config = dict(
    num_hidden_layers=12,
    hidden_size=192,
    num_attention_heads=2,
    num_key_value_heads=2,
    head_dim=96,
    intermediate_size=512,
    vocab_size=534,
    hidden_act='swiglu',
    norm='rmsnorm',
    norm_place='pre',
    norm_eps=1e-05,
    positions='learned',
    qk_norm=False,
    attn_scale=0.102,
    bias='none',
    tie_word_embeddings=True,
    parallel_block=False,
    init='normal',
    init_std_qkv=0.0691,
    init_std_o=0.0691,
    init_std_up=0.0691,
    init_std_down=0.0,
    optimizer='muon_variant',
    learning_rate=0.00911,
    lr_mult_down=2.0,
    beta1=0.9,
    lr_head=0.00593,
    max_grad_norm=2.0,
    warmup_steps=200,
    schedule='wsd',
    decay_fraction=0.557,
    decay_shape='sqrt',
    final_lr_fraction=0.05,
    batch_tokens=16384,
    max_seq_len=1024,
    doc_mask=False,
    z_loss=0.0001,
    train_tokens=195600000,
    max_steps=11939,
    dataset='wikipedia_en',
)
MLP neurons of a small language model. Each row is named by its layer, matrix (gate and up: input weights) and neuron, and shows model dimensions 0-95. Each number is 128 + 32 x the weight over its row's rms, rounded and kept within 0 to 255. A neuron's up and down rows have the sign that makes its largest values positive.
Before each neuron's rows, "fires on" lists the tokens most often at its 100 highest values on Wikipedia text that the model never trained on; "fires after" lists the tokens most often just before its 100 highest values on Wikipedia text that the model never trained on.

fires on: "e", "t", "ated ", "ed ", "pl", "w"
fires after: "re", "is", "r", "el", "con"
L8.gate159 [164 125  99 129 117 180 188 107 126  90 135 175  75 103  96 166 177 172 115 140 114 107 148 104 148 182 125 160 173 130 129 130 149  84 159 106 111 126 138 117  91 118 144 114 154  92 135 177 171 170 128 149 135  77  72 163 142 141 156  99  86 144 111 118 177 115 159 120  90 136 125 143  42 123 136 126  98  93  76 128 167 155  95  89 165 131  88 196 121  80  73 158 142 110 128 107]
L8.up159 [137  90 134 124 140 132 101  78 163 119 112  41  97 127  67 129 129 110 114 156 130 131 140 177 110 104 110 128 101 182 192 120 130 136 171  53 167 139 122 163  97 208 169 102 100 136 135 138 120 107 146 165 119 152 159 160 152 146 154 105 130  87 135  91 128 131 114  93 117 124  96  70 137 185 110  60 140 165 139 174  93  91 126 150 135 135 190 133 184 108 167 173 156  68 141 180]

fires on: "ad", "ain", "ic", "si", "re", "ac"
fires after: "ag", "s", "er", "c", "m", "ac"
L8.gate49 [ 94 127  65 173 161 147 113 160  84 151  70 103 143 134 100  86 153  99 166 142 122  97 126 118 112 146 120  95 146 171 115 135 116  77 161 120 122 201 134 187 193 151 108 133 119 146  59 172 156 105 235 139  94 154 167 102 130  93  72 126 130 163 141 114 118 105  69 100 137 120  79 104 156 145 178 124 149 143 108 154  82 175 148 188 119  84  99 107 110 123 177 189 108 124 125 135]
L8.up49 [104  81 172 137 129 127 125 125  98 163  78 140 140 141 115  91 172 157  66 127 101 112 160 165 112 124 169 143 137 184 175 127 144 106 107 104 173 110 177 175 160 120  80 109 193 155 144 162 139 149 165 173  66 139 118 107 180 117 110 127 124 172 137  68 134 183 100 124 114 154 114 116  89 125 156  84 135 116 122  86 112 126 161 160 113 108  97 127  71 107 141 122  33 116 150  97]

fires on: "which ", "o "
fires after: ", ", "wh", "s ", "in "
L4.gate319 [146  96 104 123  92 122 229 153  63 109 125 136 113 134 110 151 137 111 115  78 191 160 130  74 138 178 161 121 176 160 100 129 134 154 100 139 115 125 142 140 104 103 164 144 112 165 119  69 145 150 114 138  67 101 142 146  68 139 105 101 146 145 153 109 121 130 113  82 123 127 104 153 129  72 115 191  82 173 127 110 131 158 153  47 134  92  69 170 110  49  86 121 133 104 102 159]
L4.up319 [175  91 186 126 112 192 204 125 140 157 157 157 143 142 105 120 125 159  97  94 127 133  88 101  90 182  91 110 161  84  65  93  94 172  79  77 142 108 114 135 155 120 106 170  81 154 144 131 181 118 126 106 165 164  95 127  80 132 101  90 130 145 120  96 116 144 146  74 110  94 112 119 109  70 107 145  86  85 123 195  46 110 149 155 177  74  90 121 119  85 108 145  93 156  87  77]

fires on: "st", "v", "ist", "u"
fires after: "u", "di", "d", "ad", "D", "in"
L8.gate463 [109 145 136  75 126 157 158 123 149 175 140  87  98 133 133 172 174 138 102 116 176 156 112  93  65 161 119 115  70  85 118 123 175 129 137 148 124  99 135  71 100  71 141 171 160 105 183 152 140  72 128 174 163 127  89 129 166 146 126  90 129 115 144 180 123 116 172 148 173 120 110 156 144 117 126 153 101 141  96 101 149 111 144  80 161 110 149 118 140 163 144  91 120 112 164 110]
L8.up463 [103 101 123 107 115  55 140  90 101 155 126  98  81 188 167 134 114 108  85  90 105  55 122 159 121 114 131 137 185 123 121 148 153 172 169 153 131 133 119 151 131  83  86 119 134 173 151  98  96 134 172 125  99 101  94 123  97 103 133 118 147 111 168 162 157 156 152 135 136 158 134 121 111 165 130 127 131 159 109  66  73 103 169 142 146 152 144 124 124 107  61 120 144 113  57 179]

fires on: "um", "em"
fires after: "m", "s", "M", "e", "n", "h"
L7.gate111 [124 137  98 181  46  71 132  81 102  65 147 189 199 159 134  93  85 159 157 123 114 139  68 166  80 138 118 139 126 151 164 162 139 166 156  81  69 158  97 168 165 187 116  90  80 129 170  99 162 145 157 143 110  39 168 126 123 149  87 183 146 161  41 123  59  89 136 151 133 127 107 114 131 103 189 145 127 105 137 115  99 121 143 147 107 134 126 129 142  77 150 102 124 185  68 126]
L7.up111 [ 85 125 184 172 128  96 149 126 122  82 113 145 120 103 184 121 133  98 123  85  53 135 124 151 104 134 158 177 135 156 118 136 114 167 130 115 127 132 130 156 184 172 126 154 123 135 131  96  90 101 117 145 142  77 166 155 101 130 150 162 178  77  99 144 142 156 164 155 125 134  68 125  70 132 148 110 115  88 166 187  76 193 200 187 135 106 117 132 131 118 152  75 104 129 114 167]

fires on: "C", "A", "R", "St", "c", "ul"
fires after: "| ", "ed ", "e ", "d ", "G", "- "
L8.gate424 [ 65 140 114  84 108 169 126  89  85 111 147 100 142 128 119 160 107 148 163 139 152 182 142  82  80 101 144 128 166 114 170  51  72 137 104 140 161 108 173 140 115 147 139  55 136  73 117 115 144 171 141 151  91 141  94  81 154 116 163 127  94 124 128 104 133  97 122 129 172 195 171 148  74 146 139 139 163 120 116 185 127 156 171 145 115 143 165 107 151  85  61  39  96 117  93  39]
L8.up424 [141  75  85  99  82 166 148 119 150  98 162 133 144  84 173 160  95 163 112 134 174 135 122 132  78  96 113 110 159 160 102 118  68 129 144  87 151 124 102 123 197 118 125  91 100 111  80  88 108 156 177 124  89 167  86 103 118 156 104 145 122 104 171 189  90 111 139 128 128 114 130 131 152 127 142  74  98 109  93  74 152 118 118 122 130 205 135  62 111 148 105 125  63 115 186 103]

fires on: "r", "in", "v", "m", "ov"
fires after: "G", "ur", "h", "S", "F"
L7.gate89 [ 81 151 127 106  52 192  98  73 122 133 118 119 138  87 157 200 155 125 170 177  61 145 116 129 182  75 152 119 167 128 129 126 154 159  90 136  95 169 106  99 111 117 164 129 102 131  83 146 169 131 179  94 121 123  79  92  85 133 131 141 139 118 143 175 138 134 111  98 176 106 191  50 126 105 139 151 147 106 151 126 142 136 177  99 124  86 190 121  98 143 205 146 132 121 114 141]
L7.up89 [103 145 142 104 101 159 107 117 102 132 152 137 125 136 153 112 115 110 151  99 129 149  88 138 117  70 169 107 130  96 150  87 139 132  58 124  96 189 146 121  97 152 185 108  91 110  91 159 114  66  98 148 133 103  86 126 133 147  99 140  74  89 142 174 156 140 151 155 128 114 139  79 128  90 139 138 138 116 104 154  92 155 147 112 137  95  71 147 160 189 183 129 194 158  94 131]

fires on: "am", "is", ".", "t"
fires after: "r", "n", "te", "en", "re"
L8.gate438 [156 101 166 114 151 101 151  82 160 118 170 138 160 145 157  96 128 124  40 128 130 101 153  90 122 172  70 137 142 173 149 135 138 163 159 162 127 221  80 138  92 111 155 126 157  97 132 117 163 130 145 112 147  61 157 155  85 150 149 105 141 171 138 152 138  67 127  67  97 135 118  95 112 108 110 143 165 145  96 153 156 127 155 148 138 186 171 134  41 115  71 102 105 144 121  98]
L8.up438 [159  81 105  88 111 102 112 136 163  95 160 153 165 135 117  80 140 131 142 129  84 137 100 183 147 126 147  91 109 134 226 103 187 121 124 113 164 134  22 138  89 154 121  85 104  79 114 142  67  84 158 145 106  65 153 158 140 145 134 141 124 151  88 148  56 120 104 130 134  87 114 110 169 104 133 153 155  70 142 152 112 163 166 122 164 144 177 126 134  94 146 124 132 145 138 119]

fires on: "- ", "(", ": ", "n ", "in "
fires after: "\n", "or", "\n\n", "ed", "e ", " "
L7.gate504 [142  97 120 171 142 159 162 115 122  55 142 137  95  67 118 102 164 165 114 140 149 141 111 104 122 100  90  71 187 127 157  99 151 158 136 102 127 147 116 145  78 117 132 101 104 147 107 120 117 151  91 144 113 170 224 130  93 159 153 159 156 116 144 159  47 143 155 134  83 123  79 114  77 127 161 145  56 141 160 136 134 147 152 153 167 145 114 106  97  92  79  53 109  72  90 130]
L7.up504 [187 158 182 146 127 127 130 103 107 107  95 103  91 110 187 176 103 114 164 120 123 126  76 179 116 108 195 107 100  89  98 164 104 100 134 133 124 142 196 120  95 148 147  99 160 237 133 118 104 177 115 177 121 108 122  96 148 145 145 117 140 138  99 167 116 134 172 153 129 117 131 119  85 175 140 179  99 133 159 132 133 125 190 157 179 115  84 147 139  97 137  79 173 106 154  98]

fires on: "| "
fires after: " ", "\n\n", "s ", "am ", "ld ", "A "
L2.gate458 [ 87  67 125 145 100 110 168 127 172 163 140  62 176 101 144  84 146 117 152 171 162 109 180 107 143 182 203 125 169  82 149 145 142 152 147 115 161 144 124 116 109  72 114 171 140 135 117 143 131 149 216  80  94  94 119 144  66 113 134 154  60 124 135 144 148  66 148  81 107 139  93  99 101 100 125  93 176 118 180 115  99 123 140 163  63 154 133 102 121 130 147 106 108 123 125 165]
L2.up458 [109 101 143  88  73 121 157 141 157 150  81  96 170 105 156  69 134 123 100 184 158 135 146 106 162 125 137 137 231  79 129 114 163 163 132 126 173 166 106 115 132  70 101  81 129 168 108 156 125 103 187  80 152  96  95 149  77  87 138 136  98 138 170 119 143  98 155  87  96 128 155 130 130  80 105 126 131  92 175  76  83 119 108 185  96 100 124 121 144 161 130 109 135 138 110 142]

fires on: "r", "por", "et", "for ", "ic", "ot"
fires after: "em", "Ch", "ent", "c", "m", "ch"
L6.gate228 [ 85 175 114 212  74 119 185 154 112  78 115  98 187 161 159 187  71 116 131 104 132 186 139  89 136 114 178 161 105  71 142 123 164 137  40 127 115 100 111 161 106 152  71 142 107 107 159 147 119 153 136 187 108 115 136 158  85 142 129 120  89 119  96 110 134 151 110 133 153 114  74 112 167 141 177 146 169 132 159 112 133  85 148 105  81 100 132 167 156 157 136 117 157 124 118 169]
L6.up228 [ 97 112  79 133 125  81 142 105 131  54 141 117 130 124 179 119  92  68 162 117 139 168 154 112 131 143 238 155 169 103 117  87  82 114  98 127 157 132  90 129 154 154 145 114 127  91 134 146 153 131 152 208 153 149 120 113 136 122  83 181  79 116 123  52 121 159 123 125 111 120 156 144 187 118 188 109 189 149 115 109  93 138 127 136 139 105 141 137  87 114  59 173 120 146 164 105]

fires on: "ity ", "Un"
fires after: "ers", "il", "or", "c", "un"
L2.gate306 [ 76  83 139 138 121  57 168 153 111 142 136 124 114 143 175 215  58  81 101 106 175  56  85 123 126 181 170 171  77  56 101  86 108  89 135  87 152 156  97  62 120 124 113  81 121 105 139 159 119 107  74 134 102 158 133 102  94 135 123 141 116 158 158 157 148 121 184 128 132 126 111 149 129 115 142 122 174  93  88 154 133 140 169 160 172 132 156 110 111  97 114  97 163 142 127 213]
L2.up306 [129  49 132 131 187  55 117 132 130 141 153 135 103 132 188 185  74  66 135 123 141  67  90 122 125 150 188 175  79 121  82 110 104 110  74 113 143 142 126  59 109 113 106 121 106  85 114 131 116 144 107 152  92 140 128 146 105 145 111 156  96 173 144 137 167  92 158 107 181  89  89 102 127 104 177 127 202 123 118 147 115  98 160 159 173 154 164 153  76 109  82 113 129  86 142 217]

fires on: "| ", "; "
fires after: " ", ") ", "; ", "\n", "e ", "\n\n"
L2.gate33 [127 105 156 102 198 137 109 144  95 193 113  78 133  93 125 111 173 158 110 180 136 136  88  88 104  52 102 160  96 131 176  69 112 134 134 120 145 105 127 130 132 118  91 100 143 141 152 116 130 133 114 125 128 101 151 171 139 123 109 215 155 110 125 132 184 128 181 104 119 125 137 103 110 123 150 100 177 121 145 109 161  83 154 202 109 104 113 108 173 134 177 125 127 118 153 153]
L2.up33 [114 116 145  84 135 114  79 177 106 178 124 100 125 164 136 103 174 182 131 142 148 156 103 107 111  91 105 147 130  72 167 120 146 212 136 151 168  94 105  33 121 142 139 154 124 119 149 187 178 107 113 164 110 158 138 158 120 149 116 191  77 105 104 117 141 112 167 133  84 115 189  92 102 117 151 137 147 136 148  88 167 104 131 160 135 127 144 142 159 149 167 155 109 146 191 124]

fires on: " ", "as ", "ent ", "to ", "e ", "s "
fires after: "ch ", "tic", "ul", "in", "ud", "ou"
L6.gate425 [111  80 124 176  87 170 176 110 169  93 108 134  99 158 149 127 120 138 116 109 152 159 112 116 149 173 105 196 161  91 165 126 113 162 152 164  97 157 122 159 150 116 173 139 159 135 105 215 126 118 139  60 111 138 117  98 152 133 187 133 141 135 124 115  98 140 158 164 117  61 143 170 130 158 106 156 153 161 133 112 161 109 144 114  72 104 143 100 145  81 126 100 172 150 167 123]
L6.up425 [141  98 113 106 131 116 126 162 155  99 145 139 181 186 188 126 117  93 183 105 129 160 137  94 112  90 200 116 121 145  83 102 115 140 107 123 146 107 161 118 137 250 117 165 172 195 139 150 145 146 156 143 113  95 199 141 167 131 107 143 156 132 147 117  97  78 142 142 123 127 126 170  81 118 132 184 156 130 106 140 134 136  92 137 111 172 110 182 151 130 168  83 138  10 121 125]

fires on: "ov"
fires after: "g", "m", "c", "l"
L4.gate82 [148  98 126 126  91 115 123 149 127 124 127 143  94  76 122 117  90 117 158 160 109 111 154 137 119  94 146 123 119 143 112 182  60 116 105 147 143 165 115 155 170 132 108 184 156 165  65 161 143 131 191 164 119 111 127  85 152 101  97 170 157  82 146 127 165  90 106  89 115  85 120 195  96 171  60 180 138  94 116 131 120  86 126 132 160  81  93 103 168 107 138 143  98 126 181 203]
L4.up82 [136 139 154 194 146 121 140 118 126 123 162 158 187  77 157 125 116 115 106 153 121 113 100 124 162 112 103 153 125 118 132 152 158 115 117  90 145 140 161 138 202  78 106 153 160  76 121 156 105 124 145 184  78 124 107  52 147 153 100 192 144  96  97 163 114 158 152 142 124 124 127 147 100  97 129 108 176 178 153 156 153 118 102 115 137 142  60 170 213  75 144 143  28 135 187 123]

fires on: "um"
fires after: "i", "s", "n", "b", "e"
L2.gate137 [131 104 124 176 122 118 122 144 115 144  96 119 191  90 142 144 126 143 153 150 140 152  97 162 187 158  62 143 138 197 143 150 117 138 144 145 106 178 160 157 168 117  89 142  68 120  85 118 108 172 216  98 127  93 158 125 138 135 115 148 127 101 137 181 140 107 168 156 120  78 119 132  98 139  78 109 110  81 114 185 194 115 107  97  92 134 133 127 127  85  74 142 107 107 163 135]
L2.up137 [123 135 110 185 112 113 139 163 133 139 116 120 160  95  98  91  69 122 147 120 135 136  79 156 117 174  77 146 141 194 106 159  92 131 152 164 125 164 123 134 151 144 109 159  29 124 112  89 124 148 177 134 129  45 145 124  82 105 125 174 129 132 140 142 129 122 179 166 133  94  87  99 113 129 124 105  33 118 141 155 180  77 114 143 150 128 175  96 128 103  88 121 126 122 134 155]

fires on: "| "
fires after: "\n\n", "\n", " "
L2.gate181 [122 148  96 115 103 140 150 176  81 176 120 116  94 138 136 106 168 137 154 190  90 167 117 106 137  94 165 158  83 142 136 163 123 171 150 136 124 133  56  44 124 130 118 116 131 147  99 155 138 166 174 125 115  90  76 181 103 171 166 160 130 142 144 119 120  83 117 145 123  96 132 132  68 130 122 149 135  78  99 112 114 112 121 116  51 114 135 134 142 127 174  98 111 140 147 211]
L2.up181 [ 86 149 162  91 138 102 139 163 146 153 120  99  96 139 166  85 170  84 107 169 153 102 151  99 115 149  54 151  91  65 149 198 156 149 116 130 161 136 160 114 140 185 118 155 125 161 113 154  61 156 167 132 178 130  86 139 118 103 133 100  66 170 142 153 120 124 112 132 108 105  93  81  95 127 166 118 222 150 139  80 145 146 104 130  93 103 168 105  46 118 123 147 166 109 126 151]

fires on: "form", "tion", "ow", "ation", "which ", "tion "
fires after: "t", "n", "c", ", ", "ec", "the "
L6.gate321 [ 95 114 166 143 135 145 125  85  98 126 130 136 142 146 102 136 118 101 196 113 169 135 136 171 136 148 144  76 148 147 130 174  67 174 114  98 133 199 137 134 123 130 125 172 154 143 158  98 126 110 161 149  76 109 116 129 103 154 192 126 204  72 120 127 108 126 106 104 106  94 135 120  98  90 202  57  84 112 165 136  86 155 150  89  90 131  96 180 125 148 157 144 103  71 135  77]
L6.up321 [111 146 125 137 197 121 105 109 106 141 144 149  70 102 131 176 175 120 116 107 163 102  48 110 112 147 159  97 116 144 105 156 123 172  93 134 121 117  99 122 158 131 155 193  98 144 159 107 140  58 160 113 126  86 121 132 159 114 103 110 130 124 111 147 100  97  96 109 114 142 153 107  79 124 136 141  88  73 126 191 141 109 216 104 169 160 124 104 162 166 106 135  15 120 126 109]

fires on: "| ", "1"
fires after: "| ", " ", "0 ", "3 ", ": ", "1 "
L4.gate8 [112  86 130 195 164 146 134 106  96 119 111 151 107 108 170  89 131 111 129 123 141 121 120 172  90 160 129 131 102  79 145 158 123 191 149 113 185 168 136  77 113 120 140 166 113 158 148  78 112 149 183 140 121 116  89 152 122 159 140 181 130  76 142 128 119 147 158 102 125 167 166 166 127 109 125 138 127  98 145 118 124  89 102 139 102 167 163 118  99 126 163 115 114 156 128 137]
L4.up8 [178  71 117 162 118 126 140 159  94  96 119 146 128 172 156 101 179  92 133 101 139 179 204 157  76 128  77 148  64 132 160 157 114 159 166 142 120 124 101  98 170 167 117 120 108 202 151 111 160 139 118 113 116 111 128 137 118 158 111 168 114  99 144  87 134 202 129 141  90 136 163 141  56 146 123 140 143 125  78 111 132 119  95 159 136  96 138 157 100 118 160 105 101 129 130  98]

fires on: "ur", "to ", "y "
fires after: "t", "ed ", "j", "on ", "at"
L6.gate97 [ 86  88  78 111 106 150  90 100 165 104 157  49 166 162 157 132 138  88  91 164 157 109 121 111  91 101  68 118 115 179 110 101  54  71 133 154 147 151 111  89  81 176  99 191 183 103  92  84 158  88 107 110 121 133 119 141 137 205 115 111  96 161  38 190 120 137 121 175 144  98 154 113 126 165 146 103 134 153 147 139 157 157 145 134 107 114 135 123 165 129 151  98 105 107  97 132]
L6.up97 [106 107 149 164 165 123 109 118 168 122 128 144 101 131 194  75  49 100 173 134 100 145 106 118 100 144  62 105 103  67  85  81 147 148 131  90 152 130 148 154 102 109 162 146 136 138  48 147 120 130 169  68 106 190 182  51 146 133 133 131 139 121 102 129 174 117 148 128 114 174 140 139 130  73 155 114  84 146 115 163  85 150 118 114 160 143 138 121 117 176 107 120 108 168  92 160]

fires on: "N", "D", "S", "I", "E", "P"
fires after: "A", "I", "E", "T", "B"
L4.gate419 [133 140 137 153 150 195 118 120 142 114 109  99 153 117 169  97 109 130 141  80 146 109 202 146 123 161  92 185  99  96 142 128 182 105 149  82 124 166 163  89  81 137 102 133 148 141 149 201 144 171  75 174 123 186  69 115 138 112  68 147  87  82 163 102 146  84 123  95 112  85 133 129 156 132 120 158 132 102 105 117  83 103 116  99 124  80  72 105  90 109 124 165 148 152 134 106]
L4.up419 [ 99 106 144 118 148 113 146 151 118 129 104 135 123  75 110  98 120 134 129 157 150 119  84 117 134 106  77 185 131 119  91 145 151 110 135 129 101 109  82  73 126 197 199  87 173 123 164 158 148  96  95 139 209  73 111 135 173 139 140 106 176 147 129 108 151 100  83  91  85 188 119 126 117 107  76 121 100  48  85  87  93 161  75 115 155 109 114 107  70  88 122 165 133 154 146 161]

fires on: "st"
fires after: "a", "o", "li", "di", "te"
L4.gate249 [133 107 139  64 130 129 115 128 122 111  98 135 199 125 119 141 140 101 113  61 119 121  73 122 146 126  90 168 128 103 125 206 148 159 129 146 137 127 153 151  91  65  98 181 119 152 181 134 147 119 114 149 117  85  98 150 123  99 145 129  81  58 125 110  71  97 205 148 153 126 112 124 161 153 130 176 154 149 115  70  77  94 162  88 126 136 102 168  94 183 148 133  60 113  85 141]
L4.up249 [127  69 162 106 103 107  92 114  77 120 138  87 118 109 144 145 125 164  82  56 119 156 144 142 145 167 114 143  75 106 110 125 162 144 123 152 130 138 178 117 118  96 114 139  86 158 161 100 140 160 182 145 102 107 116 116  96 110 111 133 122  76 159  96 105 132 146 158 133 134  67 147 109  88 143 145 129 141 152  95 122 121 150  93 132 177 153 146 114 168 150 169 131 137  53 183]

fires on: " ", "s ", "s", "ent ", "e "
fires after: "t", "ol", "m", "ent"
L6.gate415 [105 135 109 133 183 138 155 172 114 166 193 204 107 120 128 155 103  68  98 173 167 166 117 154  90 116 120 150 189 114 118 114 168 155 162  92  94  75 151 110 120 106 151 154 152 142 178 120 118  86 113  91 135  94 140 105  98 183 157 155 124 146 183 144 109 151 117 117 150  92 133 120 134 163 147 184 120 168 105 129  98 169 121  67 150 146 148 111 145  94 143 105  99 117 112 156]
L6.up415 [158 110 191 109 159  97  76 168  92 176 194 131 127 104 171 143 122 120 136  94 119 165 169 147 104 141 161 185 170 141  92  99 148 134  77 150 143 119 188 120 112 152 173 147 177 133 136 159 148 117 108  66 106 138 183 174 110 135  86 143 166 134 104 108 155  83 195 102 127 188 141 110 143  94 119 152 168 111 153 156 139  81  85 122 136 120 134 154 119  81 219 150 130 139 170 107]

fires on: "on ", "n "
fires after: "O", "ed ", " ", "ted ", "or"
L7.gate177 [127 202 174 132 137 189 158  96 151 129 111  82 105 107 142 129 122 189  91 116 134 133  95 101 164 148 125 124 173 157 137  80 108 147 103 149 154 146 134 138 118  76  94 114 132 162 162 155 139 164 127 140  96 160 146 131  97 128 176 149 177 111  70 181 119 163 122 139 136 133 204  95 115 133 194 108 113 116 115 101 107 145 101 144 107  98 111 208  90 124 111 139 156  94 128 111]
L7.up177 [124 118 135 113 148 126 188  71 148  55  77 131  74  99  91 141  68 170 137 195 137 105  63 137  91 118 145 118 100 122 169 128 121 124 100 172 129 151  92  87 127 124 109 108 109 169 143  67  74 119  99 117 143 107 142 106 119 160 154 140 183  65 155  71 148 117  60 111 117 144 135 138  76 134 116 123 126 163 129 143 106 141 142 150 115 142 168 148 160  96  99 142 141 115 120 132]

fires on: "ev", "ere ", "en ", "ow", "h", "at "
fires after: "wh", "ow", "h", "W"
L6.gate253 [182 154 121 123 128  95 171 113 121 102 128 130  74 169  55 169 170  72  97 110  87 120 128 120 121  89  94 123 189 113 103 107 186 114 163 133 100 145  89 116 128  98 155 213 137 110 117 111 111 100  94 119  82 172 100 137 114 161 154  84 112 163 148 110 122 124 126  95  98 168 169 144 146 110 183 137  92 131  73 159 120 140 153 200 109 131  76 129 152 166 124 132 105  89 146  86]
L6.up253 [ 83 162 139 176 118 172  57 197  61 142 119 149 149 111 125 164  81 139 147 112 169 104 153  62 128 136 111 138 117 140 106 126 114 198 197 118  97 112  84 106 173 121 115 148 120 155 176 112 148 138 127 100 137 120  87 136 107 104 137 124  53 166 128 126  93 173  98 102 123 150  71 146  81 130  88 143 181  77 119 121  95 139 115 181 102 110 138 124 154 161 148 164 126  82  98 106]

fires on: "| "
fires after: ") ", " ", "5 ", "0 ", "3 "
L2.gate37 [138 107 171 177 218 165  89 133 138  60 124 124  96  92 134 145 122 147 109 108 104 150 152 143 114 124 148 149  72 138 118 171 143 119  89 164 146 151 156  38 165 150 113 123  93 106 135  98 160 103 137 157 105 130 128 110 131 158 147 108 120 100 223 159 151 106 123  83 156 101 129  71 131  91 165 166 116 153 120 106 117  95 108 191 144 148 118 115 125 101 186 146 146 113 105 113]
L2.up37 [131  78 153 114 126  98 118 143  87 104 154 126 100 207 135 136 108 157 101 118  89 129 138 124 131 119 127 139  30 120 102 121 113 106 124 143 148 107 166 110 247 141 166  45 119 181 141 121 103 145  93 160 125 126  94  69 146  95 117 137 124 115 146 117 200 118  98 188 108 124 110  74  99 122 109 151 175 152 107 153 135 139 120 186  39 107 138  70 139  93 105 107 186 139 177 129]

fires on: "ity ", "i"
fires after: "ers", "il", "or", "un", "c", "an"
L2.gate388 [157  93 159 137 123  94 162 108 110 193 121 182  99 175 133 116 107 130 125 169 175 130 152  70 128 112 148 188  57 102 131 103 148  80 135 166 168  91 190 113  95  18 100 161 118  72 140 132 112 136 136 118  48 155 129 135 142  97 110 131 123 112 141 169 120 130 194 120  81 174 106 119 118 114 145  95 152  85 159 157 103 145 140 124 120  55 119  73 159  70 114 108  87  72 116 152]
L2.up388 [149  81 192 184 123  92 147 114 133 126 112  88 119 100 175 125 172  73  68 190  88  90 106 140 131 130 131 127 108 148  86 155 161 200 113 102 166 117 143  88 119  59  64 101 138 119 164 130  94 103 132 130 102 184 108 120 114 108  92 159 122 127 110 194 200  96 127 124 102  99 148 132 155  73 160 146  82 115 149 125  72 156  92 111 128 133  98 121 113  26  66  46 114 101 134 115]

fires on: "at", "est", "e", "e ", "m"
fires after: "st", "v", "l", "am", "ter"
L8.gate508 [130 104 129 146 170  91 130 133 105 162 120 111 159  84  96 108 126 127  88 115  90 126 120 153  90 129  97 104 146 131 130  76 140  98 120 143  97 140 148 115 193 133 185 188  91 155 100 133 170 159 115 112 161 180 131 109 136 154 162 144  69  61 205 108 110  84 151  56 171 141 152 125 110  88 174 118 117  83 132 105 118 173 143 156 112 152  68 147  82 101 105 196  75 154 163 179]
L8.up508 [156 121 149 115 196 108 120 164  51 166 192 140 103 124 147 128 134 114 124 115  81 146 120 128 121  60 120 153 141  81 110 119 147 150 101 175 162 111 154 124 152 158 157 184 127 141 127 178 149 130  69 103 130 149  86  58  88 127 151 115 163  91  85 147 104 121 100 133 133 148  82 103 136 111 107 114 121 114 112 112 146 185 122 113 115 121 147  86  95 187 136 114 150 159 106 122]

fires on: "I", "A", "E", "W", "S", "O"
fires after: "I", "C", "T", "O", "N", "A"
L4.gate164 [162 136 106 184 148 113 168 156 165 138 122 147 174 112  99 139 134 113 134  83 155 123 129 125 120 142 130 151 118 138 107 112 136 108 136 164 187 153 143 122 112 174 136  46  67 126 120 148 224  82  63 167 103  98 146  80 183 113 131 148 107 109 179 114 145 125 139  96 131 143 132 162 118  98 184 135 191  91  70  88 125 121 135 105  89 103 137  63 122  94 158 118 115 140 120  90]
L4.up164 [ 96 167 178 112 110 124 140 135 112 118 138  78 155 107 170 141 131 145 130 132 129 154 135 117 118  97 147 214 127 166  87  79 137  85  96  83  85 135 133  98 103 135 172 102 106 144 117 130  94 113 154 100 105 146  92 130 106 190 157 194 147 145  66 174 157 110 121 107 139 113 169 118 147 141 105 139 207 134 139 113  83 175 126 125  74 201  77 115 106  80 109 148 147 123 117 136]